python train.py --norm_eps=1e-05 --qk_norm=false --attn_scale=0.125 --init_std_o=0.00729 --init_std_up=0.038 --lr_mult_o=1.5 --beta1=0.9 --schedule="cos" --final_lr_fraction=0.0 --train_tokens=199900000 --max_steps=6101 --dataset="wikipedia_en"
MLP neurons of a small language model. Each row is named by its layer, matrix (down: output weights) and neuron, and shows model dimensions 0-159. Each number is 500 + 50 x the weight over its row's rms, rounded and kept within 0 to 999. Numbers have three digits each. A neuron's up and down rows have the sign that makes its largest values positive.
Before each neuron's rows, "fires before" lists the tokens most often just after its 100 highest values on Wikipedia text that the model never trained on.

fires before: " is", " are", " was", " were", "'s"
L3.down39:561495438511475513518465459468429528528520533499526549492394503593486488518373521508575469540520539510554456586524523495477528565472492576483407399452537484525491510508485529564455568553396536534549477546522484526538495493564508460443364526492504545500493427608543478466549463573528473470433482485464486368492489534541581514544566472523549482550450497454511628560484489448565511460607471448428404477461457556531485538500531570541586523527421478524541515429464542580466609449523422

fires before: " |", ".", "ol", " m"
L12.down36:583531533607520506517515513635568485532536429539511483451516524504577378442430481481532538568582554528513397508487425529571506437570473558494488478494560492410574487477482495530462458530451542528519505516473479565435492508575559557475579527526486494493532457474499536495479505544447497543432461491576412389537479512382449468513538542470583423462483527414505490559495499529487456546409483505452607495505490486531567564581558503504476555504509556428568416583454458527542381412515507

fires before: "\n", ".", "/", " |", " m"
L4.down303:493508509538559465524472568480560607455519525557413514499524454455510457440481486334448546466549453469518444527533426470437499490470447488439456486523406520537504562541423488521433555464510536493551445434509594492393468520496518554512477534517565519511379426432461468636542503533545440522475500555489545566551472385376516493404480432524477517561485492418544486451523459554515603485548452515502519464510467558582496554548519519499500484547517553492589513498511444570526465495511379

fires before: " -", " :", " Al", " Lin", " Celtic"
L5.down85:506472508499459491638528502529486535511500567524459476468552448523457529539445548402489418437519508539503532454464475433504505486482499574483440489513479530428533501474546501546535567519447456465532533541512492517503471483528481508489541645581465549497494507521534376435384503408522494374590491541449492530463444428458550503498439470565479535488522456404514528418478446512380523548546500558435452444564546531474472484519561447441571514476502440457470494528510325536443465540354492

fires before: " on", " to", " in", " at"
L4.down348:499501469471549615503543533512452533512564542529473499418437539479472456495431550604443466534621438614564487460472556558533522505467526483424480520519521495471479483519458487605506506509525563511479535524472489502506495518586547551528521504461502591503669461463471458552496523532592500481488448450574451512501506469438558433513566522526488505498504447488490414489463526496454442451486494518612449432483600474454564490427570478419444468445535442510427413593623479558462393580521475

fires before: " in", " /", " at", " on"
L2.down103:510501539476524445478545520556431444495548480493470561500430414479474534509465440409508469499477513535534528472526565471503487483514501495470564502517435493497489558489528632488506542602494554528623476552535492366617381471534500432463362454619565512472539541455529545466515550538521515515457512477506519504424477450452452528395543595469522479412487545604413470549463530518496556445544458423583512441543556588522536439491535477508494519505403490548557473491578435582532468522511511

fires before: " States", " Kingdom", "M", " |", " in"
L2.down400:461502442505505506540465552454417489553455555467525516425526552528392402456475523512472561577503493508537520567568459565492435578500574481483472505552531532485501370546499551560523460541519494547560579564452459590429470446415493507530439507534437542452485538517491528485555581446583420571521434406469503551456454581521573473438499520513452410490478538453525599410560557532523564513573559424494519527435549498445508544433489463464490443513380492462487501514537424521540521422565578

fires before: "\n", "|"
L13.down97:508509497504508594530484581525547454551417501466469529502450561460476639419644454460496437567457461477537579459578454440472508556466500534443469557485485525497542537530513532553449559497447584436509452559503487396623500489562544491459550520551466552441603475439509534448507510508479451457521495594497557483540507479441606422483569552527357556522503556448471472540481538470465482439537544457482537483470493539485472458361528424499535467520481512489535554507509453426609521469454480

fires before: " (", ".", " age", ")"
L12.down152:575454434483588435493466529470437448470546437421527499526577527512482432399553517454579447501499480493487484454445432448469498547427443591427512487466471483436483551459421430621529566514476473520537452531544509573532617459433452460467517485514492555473485518577467509544536533516503529452519496511486458588543554522490537470595513530429467468476416551563563522473518397569556480621458547566452532414560510466477522553544520449510520464551444635475501442586566422541471536515491454

fires before: "\n", "\n ", " (", "9", "6"
L4.down354:455591593507552476619491519607568479510539450526509544516597509458466503428471565535555471528394492493565506400512501475437512612444469523509523473447475477425489481479437533386621468518411458477568508460456556541459526420507539430457503491483463486448536559434526521528477579427550520378573522546523530573575488480471480506520516471496591500479511597387532485531503527443409499522574555567380530496532509483465501449510535485525484434547540480500543457430486503497485483430470462

fires before: "-", "ile", "erie", " l", "k"
L3.down210:524471581594527508438471476449509492339539498436478429508520568504525489479505466494400600514552536493453540561464392486456421534546590520567519560520411544489455566532545623493508513517464413481581472467481531568544516437432456525519413553448464478486521537448532455580504418458449376435486530542599576499500374447542500558489494417587515527487534528474488526510521455465483464533522469466472414483524543506552477504465507467517519455603482558509491485455473564512491504408472549

fires before: " |", ")", "°", ","
L3.down340:486439480514478451459517482430468448476527506544469549448498519502459527480626535530550507563429392517508530466444455531536520575489556432503501450480510542516585521548438519566472508494515550531475535514563417446487500684470521453468490501536498464446515572530484458552538454564502506510509499376424587542490473493400413574539543500580553458465459509587595442473607451533628546493555595417461514481487525536498547441529535499525468539395500513474480516538613549487465570489532531

fires before: "-", "\n"
L5.down266:596587545485502604486558475456478545521450532501497529458414438558621432543597522537472616548446480509552509494427521463485572467385433493492514521527515500630539612446544550484519490527512526530534551460524483550529522512436476431446507439389529501478491525556491527539563504493539486436493511519426546391542514545517476524427549358569482494363483491476543456423466479481510500402541580392523505465576510544478554471503474531499559502487548466531540500515542534483545515517441470

fires before: " |", ","
L12.down162:539422505511569529431513523511542479419472493501448484571596534493443446490518516459425519499498520593518515614439488473482454556396460473499443519528512487511490589428518539478588532514503599460441527541459459485500465544476518509452561412500583453511402566483514444495474394440575476561552417411500543429527548501402518497418550426520592464516493379483557511464518476434475474591520511498541524465480510449500549505431487594528441570517496406412590545569513486475556470527433515

fires before: " 0", "0", "1", " 1"
L10.down198:471529511462489500584598482503517535456597512473529505498508498526487462531492463610564578543567542537497499454513563514473524593511470571485510507537417500417516481482562597539511456436462544457430555521494450462448528523496485432470557386423469489518369555576429501468482532546495573441466513516466551524484465551506457365444507553434508437521620452481658528449433511548472560395435545489490544466556468474590510506532585524524487497499479497513585442482527405522543537504552464

fires before: " |", ";", " Committee", " (", ","
L5.down362:485448507589492458599466469525475500524485547593459483547530565550451510413531508431574494538453472433442495528482470474520532552547554463487492474449438483530545593484535429479553491499496481497385551532526516460509475567504451527499565553405454509429538465546528513554465363568545500508590377467409456549483571476546543556532454521603540445489576463493497533550489432438548479552491544469601538448491424540512528602504510478496437603476439489612548513480565609454480550536503520

fires before: " |", ".", "3", "9", "%"
L11.down251:499443515469461562522490458496536516483502495500527560557509457481500453503512536486540417491526519504615491470392504453519475512501515478479528438651500472504447516575534452518484476490578444487507525484558527545481454540511450475557429531486482424628408511498496444557467530445414444509542490439503476496443461534513511562521385475396501588386434469582544435470568547415457452444480490568496436540555503500449374515460466519502494478481533574498461466385559483409434630411530494

fires before: " 0", " 1", " 2", " —"
L13.down214:397500503453464497480511545508480497461362418549472522504509513499537455432495431526546546619480529489537544436476557534475477498520506501454586472528529490513498642478459576544578462426492478467519598465514478481450518493489562484507452473568551456545528494405485434474508493608499602500420510474494557466525392476490572434456434433430451485540482503472478559377474502452476533418578518428535459478516601492468422526363491433536510513497539575501537537508554518543463561552400506

fires before: " (", ":", " •", ")", "^{", " zone"
L13.down160:367454518556467565574518549505462427578520477419516556455488443542465592556486449440497522428531555604537570483347462495425486537380541521525494529545453520460450610428497480536522456377473469516521502483489486522447549469541579484552456520489576514576555527486480520511579531446488474468539465526549472555429521463544431424529519495461468545472477471532478527505539551565525594485492541550480471426532437471610503529537559527489495435446484494459433512483451445460450592496501379

fires before: " was", " is", "'s", " has", " had"
L8.down259:459542475463445406606539483478519520629413509449479566514429431585548609559538390520467508470424546428501487570531494470430499515464576440534541459485514460545444475439461482466523491453449528509533482431580489524501460536498504569498505495526546542510499441502372546459526515513471435481484488530535529500566482456481473546616571548536495361589578468506536565482423454536560589578567510467440543467523571510476433449546536404578499516557453538497507475463564557463463538497524476

fires before: "\n"
L11.down206:475562503531494417500477452503430456446437608510494572455515540483470550521487554537561443434474492485500516436383472487552502532571529498397567411437483468500480456489473418599466594444481494529505473457511464498477552463469463523527536498491448636546487533497383430486613582517555534515485488489436481476480531470476509573424475561438504469463474467387476476565555497432544462415557618531553506472423591497475478461563478462578566501485469546591521520436455509544450518583547457